Weights of a small transformer language model: tied embeddings.
MLP neurons of a small language model. Each row is named by its layer, matrix (gate and up: input weights) and neuron, and shows model dimensions 32-159. Each number is 200 + 30 x the weight over its row's rms, rounded and kept within 0 to 999. A neuron's up and down rows have the sign that makes its largest values positive.
After each neuron's rows, "fires on" lists the tokens most often at its 100 highest values on Wikipedia text that the model never trained on; "fires in" lists the words (lower case) most often at its 100 highest values on Wikipedia text that the model never trained on.

L3.gate35,213,190,252,167,224,202,233,187,146,185,186,160,186,191,169,186,189,201,201,185,250,247,212,159,192,228,249,198,147,232,177,163,193,199,178,204,183,200,193,204,186,195,178,192,209,213,247,222,202,202,191,249,200,215,175,237,213,212,199,171,196,225,199,190,157,190,234,217,189,165,192,166,205,206,187,151,141,197,223,276,222,188,200,217,187,256,190,186,169,229,184,248,215,225,257,207,234,192,190,261,152,177,204,178,192,213,209,169,238,189,268,180,200,205,257,241,209,209,236,195,204,151,226,227,168,176,174,198
L3.up35,169,195,164,196,211,236,170,169,190,205,223,221,250,182,190,211,241,163,177,155,211,167,157,211,209,218,229,146,235,198,159,216,164,150,177,209,148,184,172,209,207,217,230,229,204,187,192,225,188,187,205,193,197,185,230,213,230,100,142,184,221,224,202,138,186,234,221,183,204,165,214,220,193,250,186,252,225,188,221,208,190,202,219,168,138,249,194,249,211,240,236,218,180,210,172,207,208,239,207,178,214,213,293,185,241,140,196,234,181,212,191,142,235,216,195,202,158,223,239,219,164,255,209,200,203,176,234,214
fires on: " first", " att", " contr", " who", " last"
fires in: "first", "control", "who", "last"

L2.gate423,197,247,195,216,173,175,200,194,284,195,169,231,201,247,187,191,185,171,153,193,197,191,182,180,228,205,157,203,229,180,226,177,172,215,248,200,213,228,246,198,167,183,188,194,250,212,174,158,197,148,165,179,112,137,183,212,237,164,215,218,200,181,226,195,181,184,203,171,148,209,198,186,224,255,212,182,194,211,236,189,207,232,153,220,196,225,158,252,154,180,217,218,122,246,157,223,179,162,159,202,290,190,150,214,212,247,257,227,202,202,231,189,202,213,190,216,233,186,206,206,190,231,143,180,200,162,184,194
L2.up423,253,260,143,247,157,185,195,193,225,221,187,195,98,221,247,249,150,144,126,196,157,249,182,185,219,209,197,195,228,184,185,215,187,165,214,182,161,203,154,202,191,218,204,203,202,187,177,151,243,217,215,177,168,171,217,140,219,184,168,212,146,171,207,194,151,218,189,212,208,223,198,218,195,171,206,216,248,206,230,168,178,257,151,172,203,186,175,234,177,163,154,234,193,214,197,172,193,188,231,172,180,199,161,210,194,182,231,207,200,177,234,235,220,190,183,163,195,175,203,185,184,227,180,182,197,222,123,242
fires on: " do", " no", " did", " contin", " min", " Min"
fires in: "no", "did", "do", "does", "continue"

L2.gate203,215,212,163,198,207,158,212,116,191,173,164,175,171,250,228,188,163,241,169,198,179,179,203,177,215,229,187,223,180,209,224,210,235,235,226,220,174,227,181,163,228,179,165,190,209,224,207,179,216,177,212,189,201,195,231,185,249,169,268,215,220,231,226,191,220,188,206,160,182,202,238,217,189,270,182,215,183,197,179,160,176,241,178,193,195,211,203,201,190,175,197,224,219,208,202,233,193,199,174,258,185,239,281,121,213,168,226,180,193,256,190,205,199,216,186,199,186,209,196,229,171,194,237,259,199,218,212,190
L2.up203,200,214,213,255,215,237,235,177,144,182,215,237,171,207,158,182,205,207,216,203,185,158,191,191,185,227,212,241,212,207,197,239,151,226,208,161,152,203,202,239,208,179,184,213,193,194,250,180,196,142,171,172,210,220,194,171,245,211,186,231,197,169,197,169,136,205,208,156,236,216,234,182,196,221,198,226,192,246,292,212,206,218,213,202,226,158,176,159,208,246,185,183,230,209,169,230,212,181,158,155,252,222,196,190,236,152,206,121,217,194,238,237,237,247,194,214,223,198,269,188,207,202,246,210,151,169,228,185
fires on: "port", "ment", "earch"
fires in: "research", "airport", "transport", "development", "important"

L2.gate34,176,202,217,167,210,196,183,220,146,258,145,149,176,184,209,170,188,218,192,219,285,201,217,178,169,244,191,233,126,217,194,188,197,247,193,212,162,168,203,228,261,210,214,170,143,162,218,180,233,203,194,159,208,181,142,198,243,206,173,158,225,231,190,222,193,190,188,234,167,141,203,256,200,212,228,235,252,167,189,181,167,200,191,245,211,186,199,196,249,195,177,285,221,225,267,190,238,256,253,204,201,208,237,194,174,200,220,171,158,216,180,193,163,185,200,247,192,237,188,188,213,255,199,143,201,171,209,182
L2.up34,173,230,235,234,189,162,219,249,175,244,155,193,164,195,167,222,196,231,226,206,206,189,216,176,194,223,214,236,174,207,168,171,196,265,186,185,185,293,212,197,214,252,190,203,171,233,168,211,217,178,193,156,193,169,231,200,259,166,211,236,187,245,178,244,178,185,192,205,190,236,246,197,203,243,202,178,180,205,213,219,185,170,234,233,190,172,199,242,218,199,225,275,179,209,223,161,185,253,223,221,219,190,226,148,129,175,166,191,129,225,172,201,190,176,197,209,177,217,215,187,175,229,171,167,216,171,231,194
fires on: "wards", "ames", " top", "ason", "ze", " Award"
fires in: "games", "top", "awards", "edwards", "season", "award"

L2.gate300,148,197,243,184,202,217,179,236,145,153,199,175,105,229,231,137,226,235,225,212,155,212,189,204,209,205,190,136,177,198,247,179,257,209,172,196,214,216,197,205,198,211,196,204,210,228,153,109,234,153,141,195,216,217,190,148,255,216,229,201,254,183,161,209,233,256,224,168,188,185,229,253,179,168,152,191,197,236,240,235,191,207,138,212,186,191,170,194,192,223,240,211,204,232,210,190,193,197,186,216,226,175,185,216,177,214,186,201,157,203,231,221,238,241,206,248,180,239,130,258,166,233,193,203,233,203,207,153
L2.up300,149,197,175,191,188,216,231,224,175,200,216,167,169,232,284,190,187,192,240,212,176,238,226,201,186,211,190,179,222,242,221,134,230,175,169,228,242,236,237,196,150,196,184,186,209,193,245,229,186,140,274,205,238,189,216,203,254,255,212,223,226,129,214,219,204,199,203,204,173,205,252,226,186,204,185,205,225,205,183,240,215,223,204,224,167,212,265,194,278,196,180,180,183,256,229,176,97,175,205,197,241,189,200,234,181,215,199,249,206,164,169,129,205,170,218,211,159,207,157,245,187,276,146,212,216,198,209,229
fires on: " House", " building", " car", "ography", " election", "ge"
fires in: "house", "building", "election", "king", "church", "district"

L2.gate290,170,249,186,228,192,195,139,175,174,225,185,126,176,189,215,198,226,206,189,167,137,209,208,155,224,241,197,209,209,248,206,147,218,197,237,168,200,218,163,186,198,218,213,125,224,216,210,191,183,165,135,162,181,216,178,177,236,235,212,217,257,262,173,191,244,171,204,213,156,186,237,236,183,206,166,197,214,166,224,200,227,297,191,190,212,212,186,167,243,215,209,248,163,234,219,198,182,259,195,181,236,220,161,225,151,244,184,184,180,180,258,155,208,175,176,215,200,193,187,178,185,219,199,184,149,223,262,200
L2.up290,168,136,210,150,208,179,224,225,103,176,112,199,183,200,171,167,185,232,210,217,213,209,191,155,190,213,187,228,181,208,225,165,219,219,180,219,176,200,205,202,211,151,205,200,174,213,178,126,232,188,201,207,251,305,138,200,232,202,170,201,231,184,242,181,221,225,212,209,200,210,185,247,225,190,194,158,194,187,227,211,213,186,170,199,175,204,174,190,248,277,204,235,196,243,202,209,237,173,225,190,238,262,155,148,175,176,256,205,231,216,222,137,216,218,199,247,209,209,179,207,190,219,164,209,197,176,202,199
fires on: " career", " then", " history", " II", " first", " US"
fires in: "career", "then", "history", "first", "ii"

L2.gate88,212,169,158,168,149,157,182,180,233,186,190,228,218,218,177,190,180,204,204,196,153,159,199,192,229,243,177,169,220,236,272,156,230,180,190,187,184,186,216,178,236,195,196,209,181,220,196,194,182,220,166,202,204,167,193,202,204,210,170,168,267,171,194,213,191,181,192,199,216,156,179,150,177,245,229,196,233,206,239,176,198,225,170,265,208,180,205,190,181,192,213,227,192,225,212,210,175,202,201,219,161,157,225,206,264,245,230,184,168,169,240,210,288,225,219,179,106,219,195,190,172,272,184,153,194,259,179,202
L2.up88,216,234,219,210,170,158,229,162,177,224,185,221,192,190,219,175,188,205,186,196,183,275,176,196,178,198,173,174,207,207,219,186,228,208,154,168,213,228,184,172,176,217,160,164,170,209,208,180,225,184,208,183,165,185,188,200,227,177,223,137,240,229,171,210,164,198,181,219,223,148,161,227,185,143,231,115,155,275,231,240,154,225,216,215,173,193,253,204,172,221,184,185,174,224,219,199,158,159,186,184,221,164,190,201,192,205,263,202,203,208,188,217,239,207,206,148,191,163,163,245,174,191,213,190,245,191,221,158
fires on: "ack", " term", "rick", " program", " ft"
fires in: "black", "track", "terms", "soundtrack", "program", "tracks"

L2.gate237,231,165,241,213,230,211,214,232,263,199,153,223,208,190,241,172,216,210,146,204,243,197,122,197,265,180,203,221,211,174,204,169,208,187,228,200,156,228,209,257,189,205,196,185,180,183,184,180,114,209,208,155,165,179,240,204,190,177,228,191,228,223,183,254,220,145,210,195,221,173,196,164,191,208,159,190,174,202,178,215,116,213,152,191,182,198,225,266,247,178,212,280,167,214,224,190,173,210,232,190,163,174,171,264,128,210,220,237,237,177,211,202,181,161,221,185,216,210,219,215,184,172,204,173,198,179,231,274
L2.up237,214,180,186,216,221,158,198,191,184,201,150,243,156,199,177,182,192,163,177,230,215,200,153,194,246,184,197,213,200,170,211,154,201,182,238,145,188,239,189,232,220,205,206,197,181,178,195,211,196,195,232,173,170,174,203,236,158,228,186,206,220,207,205,223,176,190,187,172,208,217,191,244,176,204,198,243,145,191,179,203,133,184,169,190,203,199,178,242,254,170,230,253,199,203,232,224,163,228,209,180,144,190,171,242,173,210,258,264,254,207,229,205,143,217,173,215,245,202,166,175,190,168,191,141,183,185,191,234
fires on: " who", "vious", " local", " former", " last", "ous"
fires in: "who", "local", "previous", "previously", "former"